Part of a small language model's weights: rotary positions.
MLP neurons of a small language model. Each row is named by its layer, matrix (gate and up: input weights; down: output weights) and neuron, and shows model dimensions 256-351. Each number is 128 + 24 x the weight over its row's rms, rounded and kept within 0 to 255. A neuron's up and down rows have the sign that makes its largest values positive.
After each neuron's rows, "fires in" lists the words (lower case) most often at its 100 highest values on Wikipedia text that the model never trained on. A number after a token or word is its count.

L9.gate1412 [132 131 159 120 124  81 140 134 130  96 140 117  88  75 158 113 141 133 160  96 135 136 157 155 118 128 122 136 134  95 141 126  97 146 102 153 135 111 147 133 164 129 174  90 122 139 145 162 106 114 114  92 114 166  84 101 116  83 127 135  89 163 107 151 146 184 107 120 133  76  74  75 130 105 133 133 125 115 187 161  64 168 127 127 106 108 180 124 120 105 122 143 101 131  92 143]
L9.up1412 [113 165 123 128 138 137  87  85 173 110 143 123 126 101 139 127 125 119 135 165 127 121 184 112 138 111 140 127 108 100 142 140 101 105  83 122  70 129 138 136 124 125  79 100  80 111  62 142  84 119 102 113 137 144 121 106  89 107 137 128 135 155 139 131 104  84 130 156 151 129 146 140 110 116 165  89 127  79 105 193 121 137 160 106 130 153  76 114 108 129 160 106 141 124  99 139]
L9.down1412 [109 105 153 110  97 134  91 170 134 134 152 126  96 114 132 148 169 113 125 148 125  91 157 146 134 144 126 147 124 118 120 122 119 111 144 172 134 126 181 117 169 123 119 165 121 131 123 116 148 160 136 137 124 132 139 147 101  87 152 132  97 136 177 144 131  61  94 111 207 168 144 155 119 120 156  86 116 100 106 108 124 180 145 126 112 133 119 118 130 141 112 153 146 147 165  69]
fires in: "a" 53, "only" 9, "also" 4, "1" 4

L3.gate553 [114 162 155 115 119  72 121 128 128 116 119 132 142 176 167 149 126 109 128 102  91 212 133 116 117 159 128 164 149  99 139 123  79 155 129 142 117 155 129  87 151 136 124 179 102 154 153 155 160 146 157 158 144 145 157 116 108 151 149 141 158 125 137 158 144 124 156 136 120 101  81 142 125 143 131 108 139 144  96 143 132 106  87 128 119 160 117 162 170 127 128 110 146 126 106 158]
L3.up553 [118 121 134 105 113 130  71 136 139 134 126 135 136  84 134 153 144 115 134 116 111 150  93 143 106 154 125 130 131 116 137 139  89 160 100  96 126 115 155 127 149 110 132 111  63 102 142 114 131  98 112 130 136 184 135 139 126 135 111 105  92 206 143 115 123 135 113 154 121 139 138 111 135 140 157 130 129  82  71 112 154 142 135  58 120 134 180 101 130 137 118 127 132 138 134 148]
L3.down553 [126 147 140 138 152 123 134 135 130 101 117  98 139 123 111 108 149 147 120 169  99 107  93 136 174 149 142 144 145 111  86 112 121 159 106 113 113 186 178 137 133 127 126 149 113 127 169 112 100 146 130 118 164 121 122  95  94 101  89 173 143 106  83 129 104 101 111 103 107 129 127 116 100 114 133 114 111 124 121 111 126 120 135 127  84  87 157 167 113 155 139 156  99 105 157 137]
fires in: "has" 26, "personal" 11, "have" 10, "public" 8, "of" 7, "cultural" 4

L9.gate1983 [ 99 142 109 170 120 104 157 125 149 121 128 142 143 142 190 147  86 116 158  97 160  98  83 132 116 144 134 128  85 133 120 119 114 114 151  92 169 161  72 103  86 103  87  87 115 169 114 108 150 146 122  92 113 105 139 104 108 107 148  87 110  80 138 123 126  96 114 129  90 120 132  98  95 106 149 154 131 123 154 151 138 110 136 133 139 129  77 136 138 154 125 119 201 141 103 145]
L9.up1983 [142 118 111 134 135 128  96 131 158 129 119  93 146 131 117 162 131 141 143  87  83 116 112 148 169  75  89 109 162 146 125 126 164 125 141 161 114 150  80 184  70 110  97 109 124  91 135  75 144 152 169 154 161 144 135 134 162  87 117 164 167 111 143 134  90 119 121 125 115 150 116 120 143 132  83 136 116 136  76 135 103 137 125 104 123 141 162 121 123 137 164  91  93 187 138 164]
L9.down1983 [157 145 147 116 100 132  72  86 132 118 135 107 130 142  98 146 156  98 154 136 130  90  77  79  78 112 122  80 157  90 148 116 110  98 128 146 118 110 148 106  83 149 132 134 159 142 145 155  97 141 151  95 116 155  85 173 110 124 112 124 125 118 102 144 139 131 128 128 168 137 149 116 113 153 127 101 124 162 131 130 105 119 161 144 135 117 163 122 142 113 101 121 124 128 147 107]
fires in: "first" 33, "for" 23, "second" 9, "last" 8, "next" 5, "the" 4

L9.gate1048 [ 97 117  95 127 133 176 137  95 149 116 140 153 182 169 109 112 123  88 129 122 100  87 158  86 136  97 120 136 147  59 137 124 150 143 114 167 170 148  90 132 110 156 104 110 138 124  97  63  68 171 125 149 130  88 161 108  97  88 137 123 144  95 141 115 107 109 145 143  82 147  97 136 147 104  96 128 113 134 125 126 155 133 146 132 118 135 134 115 156 100  85 120 171 137 117 130]
L9.up1048 [110  92 129 156 123 133 125 119 163 141 170 116 137 169 113 154 129 121 133 109 136  93  87  92 139 120  84 106 149 126 127 168 101 108 126 109 157 115 129 140 123 122  72 135  93 114 133  89 114 120  88 125 162 136 149 182 130  99 102  96 185  74 121 129 125 140 102 129 116 171 166 136 130  81 105 157 125 153 102 134 138 169 143  94 128 127 117 145 110 114 123 102 125 123 123 118]
L9.down1048 [113 125 117  70 104 120 123 137 148 116 139 137 124 121  99 126 136 129 113 131 131 106 164 153 111 177 128 132 136 115 152 163 124 130 145 156 103 115 147 152 118 128 104 160  77 156 151 147  98 157  63 143  87  89 163 122 137 109 140 120 120 118 125 129 144 124 112 104 109  90 161 147 129 181 124 130 129 165 124 120 108 107 154 149  94 102 144 115 121 117 110 109 128 116  78 144]
fires in: "the" 72, "their" 4

L3.gate321 [100 146 131 120 183 129  96  91  98 141 155 113 160 126 144 140 149 107 133  88  98 131 101 137 105 107 118  83 130 142  98  91 117 105 133 130 170 133 152 138 114 103 111 111 121 131 156 104  93  99 103 103 121 111 120  94  85  93 133 122 128 143 104 139  95 103  98 169 119 151 120 123 128  89 121 149 128 146 145 138 108 124 107 132 135 151  96  94 126 149 109  94 104 119  94 156]
L3.up321 [160 139 158 114  99 133 139 115 145 123 135 141 125 140 108 141 115 151 125 122 127 179 101 124 152 122 100  84 117 136  94 154 137 129 137 108  94  95 127 145 131 101 145 108 150  74 138 153 144 144 133  84 162 111 143 125 141 140 188 133 157 113  97 138 127 111 126 126 119  76 127 159 132 137  82 165 156 125 107 131 122 134 143 112 124 153 113 100 103 170 126 129 113 119 156  86]
L3.down321 [140 125 140 134 148 127 135 143 182 138 108 122 116 193 123 169 157  84  78  96 136  81 115  91 133 145 140  71 143 124 168 109 112 132 126 100  76 170 152 114 134 150 149 119 114 124 148  94 131 151  91 124  99 148 144  84  92  98  93 137 110 164 150 163 123 146 131 155 145 148 112 124 127 115 130 115 114 128 108  95 137 120 144 128 113 132  86 125  99 152 120 149 170 155 108 141]
fires in: "by" 39, "over" 21, "together" 6, "below" 5, "above" 5

L3.gate622 [127 114 131 148 169 128 124 115  96 138 135 138 105 108 105 131  92 102  85 160 123 126 108 159 145 122 133 122 107 100 136 106 111 138 135 128 161 140 136 144 142 130 128 140 127 104 141  94 110 145 176 169 166  57 120 148  90 101 152  97 131 103 140 139 147 149 133 116 164  64  88 126 138  85 110 136  78 153 114 135 111 127 102 138 137 108  89 139 149 107 109 131 170 201 138  90]
L3.up622 [115 124 118 143 177 155  91 126 143 136 130 123  93 122  93 128 101 141 103 135 111 141 112 105 155 172 139 147  86 105 144 160 123 159 101 163 112 124 140 116 133  99 124 153 118 122 160 106 131 110 124 150 130  85 133 124 102 124 115 138 110  52 150 174 172 160  99 133 138  77 109 119 141 110 113 106  69 156  99 135 118 129 102 120 132 123  80 142 142 107 112 139 158 164 141 121]
L3.down622 [ 90 140 105  97 181 166  89 142 112 118 142 117 123 110  91 122  88 125 140 140 155 120 140 106 153 111 125 133 137  95 110 134 111 122  85 124 111 150 125 121 147 103 153 140 147 111 156 113 109 143 152 141 136  68 119 141 134 111 173  89 110 137 147 141 177 130 115 138 155  99 124 126 109 137 104 110 120 116 125 103 117 130 154  63 111  89 108 174 140 100 116 121 147 138 112 127]
fires in: "both" 39, "between" 29, "each" 12, "either" 6, "of" 5, "respectively" 5

L9.gate1708 [144 144 124 121 120 104 141 141 147 162 102 156 124 127 133 115 148 122 141  63  85 156 104 139 130 104 142 141 142 154 141  80 141 149 157 103 139 115 146 100 109 124 153 113  86 158 128 153 134 168 133 173 154 114 163 102 125 134 161 147  98 164 153 128 128 133 108  78 133 124 151 134 129 149 151 100 144  74 148 135 123 112 127 101  98  95  94 129 128  88 112 112 137 125 171 156]
L9.up1708 [126 143 128 118 117 123 108 114 114  92 124  94 109 129 130 118 102 141 161 104 151 155  92 140 130 113  91 106 103 123 105  73 121 141  84 111 114 139 115 125  81 115 179 114 132 145 140  98 135 150 144 128 123 100 102 157 161 109 125  97 126 168 143 122 102 113 145 134 134 126 127  69 127 171 125 148 107 102  99 172  80 146 158 120 124 113 143 131 117 131 118 135 112 157 116 136]
L9.down1708 [ 99  91 123 153 128 112 102 152 122 116 128 157 125 116  98 109 122 122 120 125 148 132 145 116  89 149 112 110 135 131 141 127 125 120  83 117 115 123 145 118 155 145  95 148 166 126 154 122 109 160 119 171 121 123 120 153 118  87 101 155 144 118 140 117 124 159 115 124 118 118 109 101  91 114 143 127 142 176 124 110  95 139  83 136 114 106 120 116  96 136 117 139 122 152 145 162]
fires in: "has" 38, "had" 34, "have" 24

L9.gate1738 [125 127 117 140  72 113 118 135 132 182 106 133 137  71 131 113 113 102  95 135 114 101 146 162 154 123  92  93 104 140 143 105 154 124 164 191 152 109 129 108 133 138 161 160 100 118 126 143 162 116 157 125 146 123 120 135 106 148 164 103  68 146 145 110 145 161 159  77 130 104 144 163 147 155  64 133 139 144 109 106 122 128 126 119 109 143 150  74 158 109 109 123 113 150  79 110]
L9.up1738 [160  96 168 119  80 103 170 130 119 133 134 154 136 104 121 128  99 120 147 104 148  95 146 158 139  76  64  95 133 121 119 162 140 119 160 124 158  84 125 108 123 136 118 160 112 145 151 166 132 120 149  89 141 172 171  99 107 128 154 110 183 140 148 129 125 102 119 136 131 141 113 130 105 136 111 122 157 145 118 128 194 120  84 122 161 177 144 171 149 138 118 133 119 150 155 120]
L9.down1738 [129 119 124 118  91 117 173 130 132 166 188 107 129 109  95 145 114 129 142 103 173 140 150 168 146 128 106 134 145 150 106 159 114  88 137 116 126 112 143 166 160 132 139  76 109 160 148 169 117 153 114 114 109 131 130 126 138 145  64 130 121 151  93 136 154 163 146 137 114 152 116 146  57 125 113  95 107 168 104 122 134 104 100 108 135 128 149 140 148 119 135 136 120 140 143  84]
fires in: "on" 79

L3.gate611 [159  95 110 111 135 145 128  95 116 115 137  97 145  98 105 122 103  96 122 103 157 150 123 159 110  99  94 167 147 153 125 108  94 171 151 134 151 123 123 116 125 105 162 142  71 122 138 103 127 135 143 142 153 127 122 149 159 124 197 103 144 140 127 119 168 142  89 145 137 105 170 158 139 130 135  94 109 118 157 131 139 115 142 140 133  83  99  92 112 138 103 151 154 135 165 123]
L3.up611 [157 123 132 140 159 150 139  71 136 142 120 142 133  93 102 161 140 137 116 136 166 147 105 153 146 125  95 114 134 155 128 124  88 132  78 124 126 144 127 116 135 142 138 158 128 117 170 131 130 125 181 137 144 172  86 104 175 114 153 134 167 144  90 112 140 151 104 192 144 114 145 133 129 145 161 133 161 102 114 126 135 103 135 161 144  90 117 130 132 148 130  99  97 169 166 128]
L3.down611 [145 108 109 168 118 141 112 102  92 166 162 107 144 101 129 129 121 122 150 122 160 131  66 159 129 125 133 128 113 147 103  78  90 127  98  82  95  98 120 159 163  98 123 161 131 109 161 115 135 150 161 153 156 133 114  74 136  64 122 139 112 120  54 128 116 188  91 168  85 138 137 145 148 162 118 101 113 133 135 108 169 110 150 119 142  96 104 131 118 109  99 121 150 160 176 112]
fires in: "large" 19, "wide" 9, "great" 9, "main" 9, "highest" 8, "small" 7

L9.gate1957 [156 164 123 136 146 181 149 148 142 144 147 130 156 101 107 122 128 124 161  67 126 127 157 133 167 178 133  78 122  95 167 127 139 132 148  69 152 137  86 121 111 120  96 137 104 143 114 111 114 126 116 135 126 117 116 114 118 103 133 107 120  85 176 112 131 105 103 113 105 116 127 103 110 104 116 141 143 138 173 170 173 153 133 107 124  96 148 155 112 147 153 140 165 188 122 127]
L9.up1957 [123 122 122 106 138  86 108 119 116  86 119 145 145 122 129 159 129 128 139 124 183 134 123 111 131 114 146  82 171 133 147 169 131  98 126  81  96 105 113  79 126 125 117 121 124  96 117 111 111 105 130 125 141 136  89 165 105 136 119 102 119 122 134 116 132 128 107 163 115 140 150  99 160 105 135 111 128 145 131 175 116 142 126 157 153  73 133 110 159 184 166 129  87 124  99 138]
L9.down1957 [138 151 205 110 119 116 130 140 154 130 141 136 143 139 146 133 152 160  95 120 149 127 148  88 113 131 163 133 156 154 113 127 112  97 123 165 128 134 137 118  79 163 125  89  97 162 145  94  64 116 100 169 162 140  97 118 112  83 125 120 125 163 132  90 131 151  81 166  97 136 128 153 130 159 159 108 107  96 108 118 129 152 165 110  97 123 129 142 122 108 127 117 114 110  82 105]
fires in: "the" 49, "s" 13, "upon" 9, "against" 4

L3.gate1602 [ 98  78  63 168 137  96 115 136 138 128 148 133 127 154 203 114 104 131  89 112 149 171 126 154 122 110 125 128 152 117 155 130 129 144 116  94 146 112  99 135 146 122 116 130 126 135 133 106 140 123 157 121 171 135 118 128  95 137 168 142 105  88 133 156 136 127 102 142 133 114 125  81  93 127 131 104 147 122 124 142 115 161 147 102 148 202 107 145 149 100 161 136 155 157 147 160]
L3.up1602 [115 144 154 116 145 104 149  96 134 142 127 124 112 140 130 106  78 103 117 131 125 154 107 128 107 117 105 168 117 118  99 159 102 101 166 126 118  88 171 156 104 125 133 146 125 145 151 148 150 120 157 164 148  94 140  95 112  95 140 144 149 112 133 119 148 128 140 105 126  98 115 108 146 129 152 146  86 126 128 134 118 113 108  99 139 109 107  97 141  97 145 124 118 206 114 128]
L3.down1602 [107 155 147 103 152 119 144 144 145 139 166 144 121 125 142 145  78 110 180 149 116 132 118 126 131 131 113 123 125 112 149 140  84 150 131 110 152 129 158 125 116 113 137 121 143 108 152 119 141 157 158 116 130  78 124 156 144 115 129 158 123 147 142 145 114 142 117 149 132 106 126 122 123 101 142 103 147  86 145  90 133 125 141 101 110  91  82 120 132 145 146 120  95 167  86 139]
fires in: "between" 52, "into" 5, "respectively" 5

L3.gate745 [118 117 142 140 163 186  93 104 106 115 121 108 137 102 129 159 153 128 166 126 125 122 152 115 136 110 149 141 152 140 160 158 146 139 116 156 140 126 118  93 128 122 184 139 159 167 133 116 113 111 165 143 120 142 105 120  99 167 143 125 116 124 135 148 145 149 103 106 136 123 120  94 136 136 130 167 137 105 132 156 107  75 151  71 110 114 174 117 118 134 132 153 141 142 137 133]
L3.up745 [130 139 117 154 144 142 122 144 131  92 152  98 123 117 111 146 116 126 152 142 109  97 141 148 103 125 102 157 152 122 163 153 108 132 108 166 121 144 152  91 142  92 168 112 137 107 122 130 132 128 140 104 170 110 176 154 117 145 164 119 120 135 108 168 143 131 172 117  91 104 183 136 103 102 113 153 121 151  99 134 146 105 160 103 156 104 144 136 134 158 116 117 166  92 121 127]
L3.down745 [152 131 128 121 120 107 139 109 127 174 144 118 115 155 101 145  79 125 166 178 179  88 148 113 120 173 105 103 104 139 176 159 155 148 144 136 108 130 154 149 124 141 131 125 132 113 110 114 121 153 131 103 137 183 163 144 131 145 129 114 109 122 130 128 113 155 127 115  91  96 161 123 120 161 140 150 117 114 157 101 136 183 129 126 109 109 161 110  88 121 128 102 118 118 173  90]
fires in: "state" 58, "city" 35

L3.gate2012 [108 155 195 105 111 125 146 105 130 112 168  88 116 114 110 123 143 106 107 135 144 116  97 101 138 126 100 113 129 102 104 131 144 123  99 157 117 102 128  92 115 121 136 116 127 153 176 140 145 137 104 113 115 104 120 108 155 135 147 153  88  90 166 126 105  95 175 156 111  72 169 101 123 128 115 158 183 148 160 158 100 134 137 150  87 124 107 126 122 135  85 129 107 158 129  85]
L3.up2012 [117 144  92  99 137 151 127 122 135 133 128 107 114  68 173 143 128 110 109 144 118 105  91 135 126 118 117 131 125 105 154  79 111 214 138 103 123 153 145  78 107 150 137 126 141 139 125 150 130 163 146  79 152 119 156 111 142 115 121 136 141 145 136 118 159 130 114 141 133  95 155 146 128  99 116 100 105 125 169 113 115 158 146 105 106 152 107 149 125 111 136  81 166 131 115 155]
L3.down2012 [163 162 126 128 169 154 140 147 109 115 143 128 142 121 159 124 122 105 128 149 160 102 108 175 133 105 100 108 157 137 125  71 120 165 110 134 146 138 123 141 142 138 139 108 138 127 147 153 140 140 130 117 133 128 114 107  96 145 115 153 117 151 137 116 140 109 162 136 101  84 148 134 135 158 113  58  95 142 139  90 172 176 145 135 114 121  93 110  94 101 142  86 161 128  96 150]
fires in: "side" 17, "end" 14, "half" 13, "close" 11, "opening" 8

L3.gate1657 [133 112 116 127 123 134 131  71  95 147 130 131 135 115 139 119 114 148 132 105 127 125 151 160  69 158  76  92 108 134 139 125 130 119 154 140 134  82 142 118  92  72 119 132 162 158 107 112 137 161 148 155 105 122 119 144 171  95 173  94  93 146 133 104 175 120 137 117  96 108 129 145 140  80 116 122 126  77  92 102 163 118 142 140 116 137 164 118 124 114 130 164 179 144 139 114]
L3.up1657 [123 175 137 135  93 117 146 133 149 165  89 117 108 115 126  96 125  89 137 136 121 131 131 157 151 157  91 143 140 112 116 125 102 143 149 148 128  78 124 146 140 110 146 128 117 127 144 124 115 104 108 106 156 145 120 133 128 130 138  85 140 164 142 144 117 125 147 144 116 150 107 112 112 159 110 110 103 120 157 110  90 101 122 131 131 161 137 115 119 128 110 139  97 183  96  96]
L3.down1657 [161 135 138 130  90 103 125  76 123 132 136 120 132 161 109 158  97 147 131  94 161  95 122 150 108 135 112 143 147 142 129 172 152  88 137 129 120  84 150 133  99 109 135 132 126 108  98 152 190 164  92 129 111 147 145  96 116  94 117 137 124 141 171 102 147 133 134 103 142 160 131 107 128 135 117 121 117 135 131 108 133 143 113 154 133 105 130 137 104 129 115 153 145 190 127 118]
fires in: "on" 82, "plugin" 5

L3.gate1965 [157 126 136 127  99 104 134 165 131 127 124 130 120 147 118 117 143 135 124 155 150 133 169 150 141 115 127  88 139 141 140 114 128 110 121 135 140 117 136 107 138  99 189 156 130  79 102 133 113 115 158 133 162 154 128 158 120 163 144  63 171 111 150 198 150 111 122  73 125  94 111 105 113 153 159 144  84  94 118  87 127 124 144  97  90 178 134 149 152 129 134 102 115 135 143 130]
L3.up1965 [149 156 107 113 142 162  67 131 151 128 160 156  97 129 114 123 131 130 150 152 104 140 136 124  98 143 139 133 129  99 151 143 122 124  86 135 146  86 147 103 119 131 122 182 127 122 130 163 153 152 155 159 108 139 158 135 139 119  68 112 157  95 136 128 165 132 162 123 163 111 155 147 120 133  99 165 124 116 142 139 115 146 123 145 114 136 131 141 131 179 141 146 128 143 150 144]
L3.down1965 [130 111 119 137 172 114 135 123 125 123 122 132 102 152 145 100 122 144 126  82 120 131 122 159 170 135 113  99 147 129 119 163 164 102 141 114 148 134 134 144 122 113 114 128 172 106 128 152 130 115 141 151  89 162 149 143 130 100  79 136 166 108 138 153 120 157 128  93 149  98 146 162 144 140 165 185 116 105 150  89 163 146 111 151 105  84 135 154  97 137 136 132 143 162 164  93]
fires in: "state" 34, "times" 17, "average" 8, "daily" 8, "high" 4, "time" 4

L3.gate1200 [115  83 138 152 129  89 162 137 147 116  88 131 126 167 114 140 133 174 136  88 183 128  96 107 149  79 135 116 127 172  80 160  81 159  97 111 149 104 112 116 108 127 120 140 178 153 125 167 115 125 124 120 110 133 133 113  76 127 137 147 156 150 157 112  97 100 121 132 139 172 118 146 112 152 123  86 169 129 116 119 160 130 152 136 164 144  94 120  83 128  82 114 161 132 142 167]
L3.up1200 [142 138 195 130 129 106 129 112 169 149 138 150 152 136 128 132 104 115 103 130 167 144  81 140 140 131 187 116 123 122 150  96 150 138 114 124 132 129 107 107 142  68 104 107 131 130 126 131 102 171 166 130  56 142 122  84 123 145  98 108 126 120 109 138 142 102 114 133 108 130 155  96 102 151  84 108 121 107  83 137 119  93 121 142 105 121  87  97 138 137  98 141 125 125 138 147]
L3.down1200 [113 128 117 124 159 138 100 128 140 109 150 133 118  78 128 111 134 122 148 158 125 138 144 100 134 174  75 111 117 115  98 146  84 119 171 142  97 118 152 138 134 152 123 171 131  92 123 145 123 114 108 131 156 142 144 131 126 127 146 122  87 121 137 144 141 150 141 178 189 156 134 123 116  90 103 168  96 116 167 123 113 104 148 129 113 117 134 155 138 119 143 160 139  90 106 115]
fires in: "to" 21, "again" 16, "by" 7, "battle" 5, "still" 5

L3.gate1447 [175 107 139 155 107 120 112 110 145 153 139 142 135 115 116 112 129 146 117 150 122 130 161 126  88 101  88 165 119 113  81 100 135 118 107 153  93 152 143  85 125  99 114 137 116 104 139 152 136 134 130 136 117 179 129 113 151 132 167 134 157 166 116 134 154 111 111 145 134 122 136 157 125 135 154 166 140 108 119 157 125 101 112 119 132  83 125 130 134 151  92 158 138 117 144 108]
L3.up1447 [107 129 186 111 165 133 127 136 135 150 116 131 106 133 107 145 162 161 116  69 145 140 129 156 125 146 130 118 118 121 133 127 155  98 145 159 140 137  83 126 121 118 126 143 110 136 145 100 147 102 114 113 148 153 120 123 135  89 105 138  96 161 128 110 134 154 107 115 118  85 189 107 141 152 124 122 151 154 159 149 141 126 132 148 128 129 102 120 125 153 156 128 132 102 155 133]
L3.down1447 [120  89 122 174 109 124  66 119 130 170 130 121 111 124 135 137 122 143 108 110 105 137 118 147 134 132 121 163 113 128  99 101 118 152 126 142 126 110  98 130 130 125 118 129  95 105 184 157 124 156 118 128 157 171 117 132 147 135 116  94 114 137 157 101 164 151  87 113 146 122 136 120 121 118 124 103 118 166 124 129 147 105 132 135 114 126 137  90  94 127 116 109 128  98 102 105]
fires in: "long" 16, "large" 15, "wide" 9, "census" 6, "ft" 6, "mi" 5

L9.gate1066 [126 111 138 118 153 107 136 132 129 115 146 154 131 118 139 118 137 102 136 102 110 143  82 127 119 106 159 135 128 132 134 142 128 100 142 122 134 143 127  95 132 122 144 111 129 118 100 139 145 139 140  85 161 147  96 147 119 129 159 117 138 105 153 167 162 149 144 155 119 112 146 116 116 133 100 129 176 124 114 146 129  97 137 149 128 126  96 120 109 142 120 147 117 120 140 164]
L9.up1066 [159 133 114 121 123  99 145  97 100 127 150 160 115 134 105  96 136 149 135 145 181 161 115 115 133 168 125 106 112  89  99  83 127 124 125 108 128 126 101 124 127 113 130 124 145 125 117 128 123 101 120 115 159  70 165 123 147 176  99 116 129 108  97 126 126  66 104 127 133 140 153 145 135 134 118  88 140 105 117  79  95 140  90 105 145 144 113 181 133 135 140 100 105 139 122 137]
L9.down1066 [145  94 115 168 166 149  94 177 113 181 101 141 186  73 161 120 144  96 114 110 107 159 151 164  99 131 155 164 105 126 111 118 129 132 104 147 108 110 124 126 138 145 107 139 118 118 141 125  93 133 140 149 184 128 141  89 137 102 120 153 134 153 110 120 115 119 120 111 101 142 112 143 183 179 167 137 131 128 104 155 119 126 104  94  90 124 123 140 115 144 132 154 179 107 136 153]
fires in: "to" 32, "at" 19, "from" 15, "and" 10

L3.gate269 [161 137 162 156 104 137 148 127 138 150 132 125 121 119 189 143 136 144 144 109 124 169 163 148 151 142  91 131 106 158 157 117 114 133 120  68 158 107 112 119 108 147 126 112 118 102 134 156 150 106 141 157 148 119 152 101 170 164 151  60 158 103 128 135 164  89 136 145 124 111 144 146 119 122 153 103 140 130  87 135 121 108 146 137 130 184 112 128 127 152  89  85 142 123 154  93]
L3.up269 [176 117 154 110 111 124 145 129 142 139 131 118 116  86 159 159 129 133 155 121 164 140 117 141 150 149 112 132 136 158 176  98 138 109  89  75 134 149 138 152  87 141 135  98 136 152 139 145 119 139 117 143 122 100 145 116 181 174 149 114 126  88 106 169 167  94 107 154 126 132 139 124 111 114 133  93 116 110 137 162 128 119 177 167 121 138 127 115 116 126 138 111 137  94 133  84]
L3.down269 [149 143 145 124  90 108 130 125 113 174 110 127 125 114 126 112 159 125 131 121 147 141 102 118 120 160 143 109 132 170 140 137  96 162 154  92 107 104 140 142 111  95 105 181 112 142 117 120 150  94 130 134 146 144 125 108 126 151 120 141 106 118 135  87 140 161  96 127 113 128 122 129 105 119 144 120 135 103 102 113 101 128 122 112 121 131 110 120 117 167 134  83 134 125 143 143]
fires in: "large" 19, "small" 14, "white" 9, "shaped" 8, "rectangular" 4

L3.gate281 [139 147 126 143 181 138 123  85 175 113 106  88  77 118 164 128 151 105 123 129 126 143  81 116 120 135 147 109 121 151 133 169 106  98 130 116  90 142 120  93 149  99 130 105 122 103 127 114 124 116 144 140 112 132 138  88  92 130 117 125 161 151 149 119 122 138 174 125 125  95 127 140 122 133 143 149 139 107 141 136 170 141 124 139 104 163 155 118 157 150 106 127 103 141 145 187]
L3.up281 [129 162 137 125 139 103 110 156 166 126 164 114 123 115 142 153 111 114 122 116 138  98 128 138 142 163 118 115 139 101 162  82 122 121 138 145 107 106 142 138 109 102 141 148 130 112  93 121 125 133 155 124 113 116 140 126 159 162 115 140 149  84 145 138 131 102 132 104 149 106 123 110 105 139  90 137 139 144  98 100  93 113  99 156 153 116 135 118 172 154  72 103  99 105 121 111]
L3.down281 [ 86 152 120 131 154 106 100 130 148 123 105 139 105 173 161 166 126 112  80  64 129  85 154 133 140 133 128 113 111 168 153 109 123 153  97 125 125 124 125 120  90 141 144 149 135 145 120 135 116 137 138 100 114 138 147 137 110  93 140 111  91 147 126  97 115 118 162 157 163 174  80 148 147 141 118 108 151 105 130 176 118  89 177 124 145 132 107 131 154 152 100 159 135 154 133 111]
fires in: "by" 99

L3.gate1586 [115 146 131 153  88 102  86 154  85 148  72 145 168 180 135 121 112 121 126  99 128 158 147 102 106 115 138 131 112 152 119 117 150 141 137  94 105 117 143 126 136 138 135 126 110 108 149 115 146 113  74  92 119 121 141 128  81 139 130 161 144 119 134 104 109 137 118 149 128 143 137 167 113 144 121  78 147 147 104  93 165 141 130 131 116 133 116 165 150 135 153  94 167 102 145 147]
L3.up1586 [150  86  97 163 123 160 105 111 100 133 168 130 116 109 165 148  93 135 108 136 117 109 153 155  91 147 141 124 162 151 130 118 126 118 109 129 150 125 104 128 123 152 131 126 171 124 135  80 156 142 112 194 141 153 115 144 111 116 143 145 148  71 153 114 157  97  70 157 214 152 132 139 154 112  96 115 136 143 107 134 154  92 147 112 158 136 131 126 144 127 123 138 165  92 107  99]
L3.down1586 [139 113  65 138 124 106 114 129 133 157 105 147 134 126 128 119 113 116  74  88 135 129 135  93  93 104 119 116 143 141 108  89 175  95 124  98 129  97 119 121 145 145 119  95 108 125 117 143 127 138  96 130 139 136 121  96 129 168 135 131 159 143 164 103  90 107  53 143 108 193 124 145 126 119 166 100  98 131 126 138 154 120  94 108 135 163 140 144 119 161 136 159 112 135 149 131]
fires in: "during" 52, "war" 28, "campaign" 6, "of" 6

L3.gate1198 [135 161 113 148 176 154 139 126 150 116 180  91 145 139 146 164 133  98 163 155 115 153 125 125 159  84 139 115 107 170 120  93 123 148 118 145 106 122  83 128 105 180 146 147 144 143 148 135 134 106  95 165 179 120 121 132 150 157 124 126 111 122 173 151 158  82 157 125 103 123 127 177 141 152 124 154 190  81 145 185  80 147 130 137 180 148 112 163 134 140 149 123 139 104 137 104]
L3.up1198 [139 152 170 134 101 146 138 158 166 139 129 158 113 129 121 120 156 174 126 139 149 101 104 131 113 123 135 120 114 134 121 115 133 153 134 164 162 118 121 125 109 143 117 155 137 153 116 132 166 141 144  96 162 140 153  70 170 151 140 128  79 125 103 161 179  82 121  91 168 131 163 134 153 125 113 142 139 119 174 111 121 111  89 164 120 142 115 109 188 107 113  80 143 119 107 123]
L3.down1198 [154 140 116 126 136 138 132 152 123 127 140 101 104 128 157 153 110 112 111 148 124 105  78 189  99 107 119 109 166 101 125 108  96 140 108 138 126 102  85 171 116  79 115 181 126 120 133  88 117 174 121 141 161  98 120  92 157 147 124 154  97 117 114 122 132 134 104 120 112  83 151 148 115 129 123 118 156 111 167 122 163 162 116 158 123 113  84 107 171 117 119  99 166 127  84 102]
fires in: "side" 21, "end" 9, "front" 9, "at" 8, "back" 8, "left" 6